{"num_key_value_heads": 4, "weight_decay": 0.017, "max_grad_norm": 0.5, "decay_fraction": 0.656, "decay_shape": "linear"}
MLP neurons of a small language model. Each row is named by its layer, matrix (up: input weights) and neuron, and shows model dimensions 32-159. Each number is 128 + 32 x the weight over its row's rms, rounded and kept within 0 to 255. Numbers have three digits each.
After each neuron's rows, "fires after" lists the tokens most often just before its 100 highest values on Wikipedia text that the model never trained on; "fires on" lists the tokens most often at its 100 highest values on Wikipedia text that the model never trained on.

L5.up156:110088093075139087080122171141152114135104115113130160167168105126158177144186208184139127145063130147090125132142169095147098145134158141132119142170100120177131119102159095097115117096101146168147176116124137124098147110117117101090129109150134105069141169173113166182099197156103086116125076184156109128104113146162135151126153166158092126104112043121091078144160191126157130149077
fires after: "r", " l", "l", " de", "c", " re"
fires on: "g", "le", "ov", "ri", "er", "ob"

L5.up485:084115101128112144136156180096176127107204058139085149086204132069125080147126168063142126117096098096163116157097169163161165177134113099160166077151079120050155120085125100141128174120154138158118138097132147109121139116129147122116102129089105176146099126170118168142110162113137147129080124119150156180124150121162143190119116160091109087117109097105187145154142182167191106157147
fires after: "r", "p", " m", "v", "w", " w"
fires on: "ap", "ound", "ide", "ong", "ward", "an"

L7.up420:143112123140112105028111153178058124189091213154142139135160145080156142118151099122124134095164145163163148138121162138127130120158103144150091150022062151189082162155088091159144114092126127128083114096134162179036101111175107162144128138090151138131126202139087106132163084105144129118103150098134112094108156073124111170134110084113178101143148101179119108133109166161141129146138
fires after: " C", "l", "f", "c", "nd", "4"
fires on: "on", " to", "as", "c", "ot", " and"

L7.up811:081125129133134148169139158144135089078122141139139100152140106139116098136149098153112125125085173123156114123106166110155125173145100196130125072136086128153077088107124162117152099148114116205123169132154103162113067169125155132138109160104143101133117088116107164114106143162186166156152079121076121133120151119171067144113188182113136102061165083114132113127128091124097139186173
fires after: " p", "er", "p", " P", "Z", " H"
fires on: "ap", "iv", "od", "ic", "ir", "om"

L8.up286:168186070150119126176137064147145080113172148121137119136153128164135141152137088160097096151142145141122090135092107105103135097100144056106169167155148176120108154166168198121140101142165145088138152116117115171142126110126139124124137134136117109090088136122091148151188127130162028147073139094130122132155094184121142103131183140065156148062074088151091116113055090135120178116159
fires after: " |", "o", " ag", "|", "n", "m"
fires on: " 1", "hn", "g", "ain", "ed"

L5.up203:130101181125136081132120126101141089150103130145110067118200111193117115117077143152095084098146130120164099156065148142096161113170149138166142068177125115087187145158125137105138147069136132104179114102103135128100129140177115158107159145139123131151093122122118104138130129130095108113136109128112124091135092132175114095124088090128145155117101127196148110115171143139159132179096
fires after: "ra", "r", "us", " O", " o"
fires on: "s", "in", "cc", "ad"

L7.up156:135196108124109111081093142167134162169091110189171085109111066173112145146136110158085070172131132126119170139140123088117114111145176152157139123192139092142137146108116084108152172099119152174090143145147136101143160099160117079135084094122141090196110087152199135132080153074190094095081134131115136075108169153179135158102127152073166117123074107097098097117099120147159144169111
fires after: "r", " S", " s", "s", "y", "z"
fires on: "er", "en", "el", "and", "ill", "st"

L4.up500:109128158143131088107139135206135170089097135081119142166147129165126105055136051123131121145161104129122188145138097152134123149145167105117076125100121146036121134117126164184100110073104163137078113146127144175120192116148106104087140178125151175106109166115170152111186107089106118163130122094194100150154147129126126113153122119141176138072114117104110090197058110107125155152186
fires after: " s", "clud", "ed", " J"
fires on: "im", "j", "ing", "k", " by"

L5.up290:123143087138164088132097126196140162178104077119082101180157094127082111121133190151089110109096129082098093132144128125084133131097110119173144139119093224138118151087115071124186121144127134138118146143137163063155047129152077147091168106138060110101137183170137144114110136174166065076113090128145091116156102120155152102107154131127125095158155094135140125157152146169142125117120
fires after: " ", "ec", "o", " b", "ar"
fires on: "en", "ard", "ent"

L5.up287:146123136081145184119169148123176131103177140108111095090184107141105111160158155130100127135074108108145057178155123169049104187110166074133129108102163061097104112128102069091073102141101144146129096170101144145146155150136098143097124164084144103116153127114153129149155154121161126081202114102182195093153167078132131142123089115149114143132143150143086094198103096139106129114105
fires after: "i", "st", " d", "p", "ro", "res"
fires on: "ru", "ol", "og", "so"

L4.up407:176117041116139139085139098159123144167110145114132162109143114115156173188153169079119117170159099080149124056185103112065159120123154126130111083148111145083096168099075071135117104150159131175114103133163160156114098103123053116146131113198159089071129125170117050117117159137160129084102108073193155125085168159147100163125094119165102127122110134104053121113201108136112142170134
fires after: " s", "em", "our", "oin", " j", " H"
fires on: "ign", "n", "i", "t", "if", "oin"

L4.up724:090079119152126183084112122130156076168144141157118134121135160128121100145120134109150088078130078162156173093158130124084129079176135097121163089114154097127104114176139175103093089128125163116142144088143119138177118083177096140105118164136134127166141111133143116138165138123088090065092146152145073219132198131113086099103108081107098161073161192104131111146055146129180111133131
fires after: "-", "en", "c", "ur"
fires on: "L", "R", "z", "h", "v", "w"

L4.up503:181124151080133141163166108124117139183134159100170128101109117061117140252130146131074109173129131150119139141142132103155146120111126116094158141174107100132128065196099128120173161099110105184110106098176202162147145139098106152148040168164169091103133128123119107115137135175127091097108059144114109146129115123172130101087124150094109119146143096097103120156107148124194136113142
fires after: "l", " al", " n", "el", "e", " to"
fires on: "ong", "ear", "ow", "p", "ess", "in"

L7.up831:107168185058099124126171137150148125131101091091117140169154078134146122112093232191163078132172128136154086071156128097089149109121171096118128109148123128094150130114106107107154152096103157133092107145110160076138132136137140132125113086169122175067125180144169086093123145132162105114144127090132071114177161096144153124217127143134189149092081138170218109134051100108107089101099
fires after: "u", "al", "|---|---", " S", "gh"
fires on: "ro", "|---", "ter", "f", "ub", "3"

L4.up588:109193082128149106135108131144120134186129145088199128154165057166058140113080136182122085121167126150122137093099224205158148093140173115094110189067163125133177127114088094189050129116161139122129082156163128132087141128131081111106147129092154131181112160125120133127152061074141124131071082142080159149133116137112131075111139115194155106166155164095124150134165125114112114154143
fires after: " A", "z", "A", "u", " I"
fires on: "er", "s", "re", "th", "ro"

L5.up76:145149197115094100106155160063159124098139141095086132132051132060155141064112183141085099188154163099099141123146148150088120188110146137205219137093125138146106144110095118098178206102145144161143129190101138138144192130127125147089100096116091153137157171073102122110123122121080148093057065123129076137126113154068143108161154093123086132185133126158135134129061170103072151164160
fires after: " L", " l", "t", "y", "ol", " s"
fires on: ":", "ov", "or", "ome", "en", "le"

L8.up568:134113147146111141177077091206125134131128173144116131075144107075080120073130105130153174151114143159145129170131184123155146119103136115142138111175131107109078086113137116190075132245134143086133134131081226141163127117128099122094158107106046090116129129096142103101103130163139186099101119140106115136117132126086102159160190142096158189083133092109131145110093110151137130166161
fires after: " P", " p", " w", "w", " d"
fires on: "am", "rit", "ic", "et", "im", " play"

L8.up680:090093109161128157125102169141141143167045147151156141107107107128140058100106160168109116106152165132102151109166134102099122174131153099100148131098106127140137172162134195142185151101129079140050081093131132196121137126118095136103095116124166153124112104170148072150073138136146144104110138118161099172119128150119166225152105133133090180180109143206123111202149144135143119077133
fires after: " Un", " un", " P", " S", "ver"
fires on: "iv", "r", "y", "ch", "l"

L4.up109:162176111071198195095170059150113135185122188164071120104163157089094182133061074113062104107125126135084122143155146136163151134100130178160111131108092145056093126114158151126127147082140157178156186166127088066096102148138134135106113138132127122101110115101123137047174123099135105124091107142145114165081105148030209144152147124126117102100134120120187147093119144154117152105111
fires after: "el", "ro", "n", "i", "qu", "c"
fires on: "y", "er", "e", "w", "t"

L7.up383:119120140168123121156145149157164132193115089181094123132110154156108159105147113139104114130044096069149152172125143144114128123111202133136143136163110084170152125121125131157163166180152127133124153122036170183112132128061177150134128098117107140175165116142138089114137164149172129096154141091063160150079140115155156123222099144068128138123113149073159122139076164165140159145177
fires after: " B", "ap", "a", "ad", " A"
fires on: "o", "ang", "p", "u", "pp", "ish"

L5.up638:180117087126130105127170167103164162105136122156094145139158143121073133167185189111094147152144145108160150135132117053070149167158092152102111110151144152095102169137114190044088162134098140132160158171117143115097165140137125183144088116140123132099120112075136117184131120083098113064091141151094164143123144098189193115115147159133097099103177152117095251103132110176121173142141
fires after: "ot", " (", "-", "ack", "er"
fires on: "b", "g", "st", "c", " b"

L4.up556:126146138140104090129129196157071146154149092115180141163130177122186093184123114090099146130176147190055154139109097117116177122202148146074137088149145067080118159120098170114193094152121098133165209148106110117147139104153099125146092120080201134149155160086106112135146179110118101147136077106117171189083124129085147144163073110096149126131164125105189118117083099089089100088099
fires after: "er", "u", "a", "ra", "r", "ri"
fires on: "'", "k", "h", "ed", " as"

L7.up606:159078167187135129153160190124096150091178102122130150150139129162140126089096063126126115153138143135098171144164117143163150132111116117190106161096179162102129087130127145067124098101170132153092109115125168184168099127130074115071123164141098119083158129098146116114162120090170141124116149106081077149164083129105097163153135122115163138062148171150115113162103067145071143219131
fires after: "\n", "ed"
fires on: "\n", "===", " by"

L5.up597:070098143135163117131158142092176092174143185134127136096164113174142129108163106154131149173204202079106131098122125105174104123120092102138070137117162123154163115156113092105137136124128153170183089107137114119119118138159106109101133194116106165114156073160128108143130105111118174135068135096040135099113144161119093119120162138161104123137182189112180137197080192103135161134144
fires after: "et", "t", "ed", "°", "er", "at"
fires on: "al", "w", "l", "p", "t"

L7.up318:147059155164138170155153129150137164073152079126122160173083159190115087107133098166101109129065055199122146152117080084194144173124114126126110129165202188171201104121078112132113119098153133142111125146112172145119187131134125110114065104119119176165119065088128167184148145137124131107144135156160176104125138124126127176177074089124135108115097107169151124123155112088157178129177
fires after: " P", " S", "th", "al", " N", " M"
fires on: "an", "le", "n", "e", "on", "v"

L5.up713:168152145109179134087137140154116161144105158122165134095154150150146131114175155150156085073119141108122158085123121099111097139056140179119112112164103118123129138055102160126105098176127148148113176144163118112145124098104159125162173092152124038136162158065122169100170139127101105098126134129159053079050099149129153190131104129134104107131153125139080092140128168092093117103120
fires after: "-", " B", "el", " O", " b"
fires on: "y", "as", "ly", "on", "id", "ot"

L4.up761:129146122124137195097102108130089113180127159154090137165143133112103105110121166097213132113096166048123101091124111113145203129145022151149184129135123110177127136167117169155165107166107124084113109155096144183186170059123131107073109107134123119074128142181097087157157154157115118122145107068111142097132036132077134113105139124106076155095132158099116197110084076078154115174154
fires after: "n", " sh", "a", "rit", "ent"
fires on: "own", "ical", "id", "ary", "ot", "ated"

L7.up793:133094182155100143129105100103151131106155136094144126101127185155162130080109125117160174111104166112107131191110158187075115106120159190210107152131137109102074176148107106114147102050143131159133110095147163138143140152157109167108078146093120149087151102144107099160111178112078138133090142171090093127126099119152190132146063096115114107144167124080126125138148122085160095165151
fires after: "t", "it", "ts", " e", "le"
fires on: "ar", "t", "l", "b", "is", "v"

L7.up26:133135120079133129141141115178130119122189138072102127193171147123175128102170153194115105164131162122096134123133151151177114159166175063040141143153165169168162178179165180101100203071139074146142118113102132192157148131149171106185129134091131060076086072140089101109130170099075139098088121144156193122083114149134148161113133168064144164090133126165103142123154150163093119154084
fires after: "r", "v", "m", "qu", "ew"
fires on: ".", "s", "in", "is", "i", "es"

L4.up549:128101169136147086162131144098116151103178107116110129124205106136144049135132110138105151128136105118158169181139102116104105120150160143176153131125130081130148133154168186079074086117192108132183093139180100120092107141187089114095119189165131107063122173144100112127182141172150150106085123091076134095156099117210082170106099145087088143135080125159143126130145066071124185127083
fires after: "us", "s", "r", "ons", " Y", "iz"
fires on: "s", "b", "ib", "al", "oun", "ist"

L7.up879:115143171091233132120089096152131139159102156127155152171100130167130150080114134125101103132129109126126146146198121098113105137144096126137149099146097152137131134127121159109121086165135115132124112074121125104155135129173112123108075127168048183118135025095101082142159183128092101147105114179145097122138181126094132136178148144114136170109140115130116130109146092168155090063093
fires after: "ed", "en", " D", "re", "er"
fires on: "n", "ic", "al", "m", "ur", "qu"

L4.up24:107112117159106174123187158117131141085109096185118099110137167191117076164164145089089136135160147110093132093190147123137085154066123152115152102154139164106194183127145133156100094131088114179135097124115141171075140142153098112131117178050147194120149191068103097167151119085072052107084093115152113166133164081153184101076137129121116159128182146145115123071157157106136078141094
fires after: " (", "-", "\"", "S"
fires on: "b", "t", "th", "ec", "in"

L7.up242:127084121147086132164134125110142127255066125127162178138100130132118080157129140117131138132090095165175160067131121143155109152095134165115058154159107104134131161133179083141082161130152139170105173039114156107108096148190109077076102128180166144135132140174122098102104143100086128148146144114105106175164107128137121138129100117110121060064182112173154128156134177106096113155152
fires after: " A", " f", " t", " th", " S"
fires on: "d", "ir", "ing", "e", " and"

L4.up424:157069105151131138133113128058106107136033101115169114120167134163148097157181104096070120112093183141112128108170172125135101086073146122112163134128150105135195114096111142138138114221103132146132190166166113158183124092113168147182103131109215117100090112195119066123113095138166105133137134181144138113109139149179161176118106143094077176160163124183153200109150169077114142139154
fires after: " s", "ot", "ic", " c", "ri", "d"
fires on: "uc", "b", "ost", "s", "ing", "y"

L4.up489:091083118148160131144140133084143066193141097133127121068111050130095128116184153107161112137091185114144158133106184145112095145097112160148086133090072152146161093095148121129127148095092148137057189071130077106153159109164169127072101153189151132130142132163155076156103102096095106132113144090067105092159080176147146053114145102188108133084147100171113094147091158115149142135140
fires after: "t", " T", "n", "ch", " to"
fires on: "if", "l", "ow", "aw"

L4.up739:151135197150141120173140146130135126178126125092122139160120105144108125147192079119100098107140132159075145184126111137053181161100151199147173145116127086114184161106150109169093135075130088156103192097103118069118076180118130082141160104126194146124052108165099085120146170168100167123124154106072164123077135149145113142152173115076062134110161112149198181146114096099142142120155
fires after: " f", " t", " e", " th"
fires on: "wo", "our", "ive", "ree", "ight"

L5.up839:151126112096096156130168140125163161137095165110115093161161141080173126150130137128192106092062133143102139128123146152162116096175178152164128111095202192075072162141147141128148187139115143115122173109126180139126208087131135062159106134071114132107098123119102133043139106141045148105062128121156147077100151163114121134100160086140149115180059111086108106140150197137106142178100
fires after: "in", "ic", "it", "an", "per", "r"
fires on: "es", "c", "s", "i", "or", "ons"

L4.up837:078143132168131113116148119140132095154163147160165097138208137164162129147066100144125099160155143114110171213081099178124133130131149196203145123119084112093165141107117049121206155133044122152168119086118079130119156100076072158133073142142204107106125156128130184143112153073083091162117138112120138097085049140088136145120120120127146157101088153123095157144139099101109045112160
fires after: "e", "le", " re", " le", "il", " al"
fires on: "at", "l", "as", "t", "ep", "ar"

L4.up352:133134182133125057137123120153115133163128119097142074115082200149125082119109114164091104178188095223058127181110137119140132118145121163129121066081091120070175111182133158084113162123153140120115152147128134116174155113105097132141169045098156167156119089082113132102155103087151116120129078062148124081160160122103122157120122111140133114095127110153142104123136118170102171162137
fires after: " f", " b", " d", "r", "ang", "b"
fires on: "l", "ri", "ep", "ough"

L4.up779:077119162146145173130143075109115101107158125195122138074104106162117104088146182134130114073143124047126161146134196138176123146138138159167150170121142180209120091121178076152030178092119115148139103151077147132188117090130115094061139164120079107135107132072130077162147128090114096118130128164115095113120119153138141130108171065178152163140111113096142118083108137115196111144120
fires after: "\n"
fires on: "==", "==="

L8.up676:105135133121123124130185166156150135058149127127150138132121135147122020127117125168133115143138103129104163176155088131159134152137152211133119135123158150101101130124167123152134145056090174144101100180112108111141129191114168118191138127136133175134107192079114151033118118114137132125081149101143147171138088133093071128138122139120115114109133062064127159113140092148066137101220
fires after: " on", " f", " t", "rit", "r"
fires on: "e", "t", "im", "o", "ar", "em"

L4.up20:139149114042114148141187129100189123167074186099128119150154114115186101066144165106127131109089126140150123181070177103177099180120126135092183113113119161115162070135125114162151135127124196120148123117183142125074136107085114118152121155149146157110103152127148150149122107132142158136116086160103091129152131071126128122162080149157088112093141136188113108183154119139099120136075
fires after: " re", " R", " Ar", " E", " ar", "r"
fires on: "ch", "ib", "le", "ob", "b", "N"

L5.up135:106094141112098100134133166040121094156134109232150158155167105122134123142102142140216114117118188099154174138116090140137075128128126103038163116156157152195127151127121114107139202143177111080125094159133141150091178107218147114070140202101154091122141127099117135137122090093137136102146079117144127155137097071089082144151148060146109147146129142065158105112153120172150127197128
fires after: " M", "\n", ".", " K", "|"
fires on: "==", "c", " \"", "ad", "id", "ac"

L7.up261:142112175129157163145125129149217148130195086112141131125087132151115145182082120145123121047119161111156117124146147098084188142128159204212125080155127194099168108116088156066082131119133136180128136128146128115111108098158124087086093150103113135117098097152075130154163163112102110200126109070112126109116173127105160115116088098125081160082134140169143143061164119166111000147136
fires after: "t", "ri", "r", "it", "et", "ost"
fires on: "c", "b", "ac", "ar", "al", "s"

L8.up226:114059123127161128145090130121118108159205093154152137054103149202053117138153141135058118128137089091119067149071115101117127149061103114132081162130122111058153144127173115168154099142079102073072150124129197118115072099188148162123125121131099117137104105145138094117123149123138089101099147142077131118120047151152127172126118095090125166114173109099154184135151220177151151140155
fires after: " d", "o", "us", " b", "at", "ec"
fires on: "c", "at", "oc", "ac", "g"

L5.up149:139091126163137091106157158135187097167164130186122168131096092145134155136167068082036065061147158097111178145098127067100120148111188071122125119113144092179153105116153157144123061132166166127118181072228140080125146151129080139062133140183158106128111133124111099147138075159121152115082101122107151140133143122060126119111148133160130131147136153151107179146074155128144108207142
fires after: " s", "s", "t", " v", "ro", " T"
fires on: "our", "l", "ide", "ime", "ss", "em"

L9.up292:151090079157155114090134170069180140108067155181087158182137108136172189139120165133119148123139124114132015081126129115151138141140159138113171084145179125114108104113152114151120100175159162107147117111136157117066114119097092152133052098100132139097083194101092149109103141151153122161121174100120186162112136093092170074099139135129095133114137120154153151136133219065138139142137
fires after: " a", " the", " B", " f", " D", " A"
fires on: "ct", "il", "r", " are", " Ch"

L4.up665:132194109133148123101159145124169175050134204059125132090144100153111170121103184133142100124143166133125146125139095089132112109094149237144175125151076127076084094086097108130187156090116162121065159091141082142098153157092128186128138116143151102089161166071139116100120176095121125115106123146153102126151134152075138143188156142143166097155112099135095098109093200123125149160058
fires after: " l", " com", " L", " v"
fires on: "iv", "ist", "ov", "ign", "ed", ":"

L4.up518:136124134149126154168161110110094044119141154151116146070096103152136113118097120136172055109117068110050194121172090112129173129155139122214151145127074077141142137084128110152123142136095134133128164116117147170151105122144143141126161117079162135196143131136096135115195157100134101062108117114107062081113127084157096190100136100064099122127187102103090078131128072082097105116102
fires after: " B", " b", "-", " p", "B"
fires on: "ot", "or", "rit", "et", "ay", "t"

L7.up507:092095190087123083091110161108164117119203118187069185106147114132072118194120129093156112146134115200200146119149184176100160102168129156118131092120120094157102145140121194144126170134128147166069131114140162144091179156147095168149178132112120117121167186145129129151128116140082144149113139090141079165118115142106120106116156172114175101098059099188146136142103118066116104149185
fires after: "s", "k", "l", " K", "ur"
fires on: "l", "r", "v", "at", " (", "h"

L7.up624:142151134162102115129133076098115094165105138130099142101147114192092135140107179134137152200097181128095120076044157111104074090103135141023150157095105118157124152164153144120124093144132161138172148156158177151160156132115156154073119106150122115121094175186202117158128118122124107176105112104096146127107093086165112170105141168127155188121144175166117110151158139130130089116134
fires after: " t", " s", "ot", "-", "on"
fires on: "ran", "e", "al", "ec", "q", "."

L4.up148:176078132129081121171143104113162111158170069190138116136133130187138043096113158157129084127130120173108171127096087158071119123173110121091170124122153153126181147153075141107084153140117124064094052134137086133139116152146129131115115075142154115143128115113165162186176124104169124204128133115152162096145159114128134104125115117075119070112152161118167100149108131158132116069117
fires after: " for", " f", "ub", "r", "am", "b"
fires on: "m", "e", "f", "il", "ough"

L7.up102:136151159137131118127174136150070080151152124172165125150093121110126095136136158129174112091123174099160120194136161142130184148122106135100170068146204148164110130151084134159113080139119152163140149141095095112148137092145110132178136117156116115107129143117098216150144097101122112095080094134133108087136083141190087137083148129101161117101115144131139113083108116116128110101113
fires after: "f", "er", " f", " N", " F", "r"
fires on: "an", "ess", "f", "on", "a", "ri"

L5.up814:118131114154203115106178163125071170129114088113106118084178144141151082155107157161120048154105115133131105101193116122128143107126182110174056135140134110091179055142111133100156140093111156118138110145181151136184139102209108101091117117114110105152145122103105092142098082078111125145065149168145171154112199182172123146149097147132132136120124085147138084113133162098107131139154
fires after: " s", "s", " S", "S", "b", "r"
fires on: "our", "o", "ay", "ur", "act"

L4.up302:118132146101176147142114138133100148078037098184143102110091122133153169128154133157116133153114136109099138183134109141044176115137171141111141063117156077175086180127095154074083107111130116096116167131231150142134146130170124134145093146146116121145135073115083149103115151098134124104129113062136134119147105105082165116149100169165166157051220169145113074130175079138136083156168
fires after: " to", " N", "m", " f", "r"
fires on: "ed", "w", "p", "ated"

L4.up640:133148179083076150172127082132132069108138063143110102186144089120156091121155100170174214083135118142106099095111146108158123095140155122082142105144153183104100069085143094106155192114140101149123105111145136117143101129178127113097072155123088136138088141181137064109082116098187150111150070151163127132131128101144092097154121165174118136143106153121128106181113177098178126166145
fires after: " al", "al", " s", "l", "ug"
fires on: "ong", "or", "g", "v", "ign", "ang"

L5.up204:033147124150109133156152120099129115052151098073152133177117133119165159122186175102101120178133133129123140127098156096137172110171068168096090166074123134073114156191100151128166148117139108177158137107079103093163111144203123082161117124105113110111154148143067162107129120122157107116133136130147113144116163193120103170126123127092165158156092094109099150175143104134081150112082
fires after: "am", "r", "er", "l", "ik", "all"
fires on: "ed", "e", "en"

L5.up463:151125096131187045128161155164116142138089139072143169121135151140157137069178105098098073180121156072100193155170161153188048130156116060105125136147144113164138209097071118136069119155067180137134066219110149133203163094140186105116143156139128129147141163100121112112113103141095080140085168128127104100125154092114162158137122182135122113101105171161123168125133102054146143137154
fires after: " s", " S", "S", " W", " c"
fires on: "uc", "in", "old", "ost", "p"

L4.up650:153157139101120137106079097105161151157180180098093100146161108151162051120101175088104115148147137153089107114108133157121195141141083109141153137151156073132048155138111091103116190116121063086171138144142090176219040129092116091144156099184157131134125133176124121093130125115161118144161154118150125120084154155133076153105156169160080148153146137108123180154141073103146147167159
fires after: "e", "ri", " ag", "iv", "ro", "h"
fires on: "end", "ain", "ad", "ak", "id", "te"

L5.up157:154136145133160144163117153123091138106134101142156142156125141137142185129101116138161087145188153135144114155069217128136137175133162170080136124084124166125160128164161105108155130153122117146155146118115112108123144155132140118059126133164157092157158107163153113110132133163092126152088030159192231153167155152131188132133120131137114085102162134105128095117162138120132081182121
fires after: " w", " d", " St", "ist", "is", "c"
fires on: "he", "er", ".", "e", "ric"

L4.up808:106135093130127099204085105114084160123070175148148114136129084111100143125134182088117182167194218161148102168113075083054144176111134115122104118148134129131141149140122146093112140128166108144097174142133149112106159078163124084154124112162150161144088136130174088096132130112139106089092135144113139054146161094129110155155180087139078121109163137123092125095145186131174132113080
fires after: "all", " e", "ic", "i", "oin", " n"
fires on: "ed", "ver", "t", "ur", "x"

L5.up208:130161114163144104163088141084149130118142113106172117126107073111158131138084103137152102133070105170092095137110120109172154188120154085094119151159198142141212083067180084190119095158172189125152099120081136120098102125176170116110129133113144150191115134146101130146073146123137146098149092092124086165112134151178134142171138176171124124111159088133077062079143127105043167154125
fires after: "us", " P", " R", " O", " St", " D"
fires on: "s", "ay", "an", "f", "ed"

L7.up391:158162133147177115148127106174132126107170165142122128104145134175176149142079141102151097190162102068098181062150120133194145166098091157156143085142149125153068104182125146119107122122146210176143089077155110125106123148097154098063141125156104130105134108119131102098107134188104146126167187107089103095110238167139144134102133142119120096122156119158168149198149098137133114087090
fires after: "e", " re", " L", " an", "el", "er"
fires on: "qu", "al", "m", "or", "n", "ond"

L4.up535:137142136181192121086159177157165147187153125100101076159061100142068091148109094111103135112137082193131116105161117156144184166114115094138139108100143115125141123142118105157113071151083150116164142148112140124130124095136168062077120101105128093086106122100127137123145121071111166094065087133157065157114142103130119097135078087109129127100205148101091152102151143121092154129168
fires after: "er", " D", "ar", " P", "il", "ec"
fires on: "b", "ad", "s", "le", "ember", "an"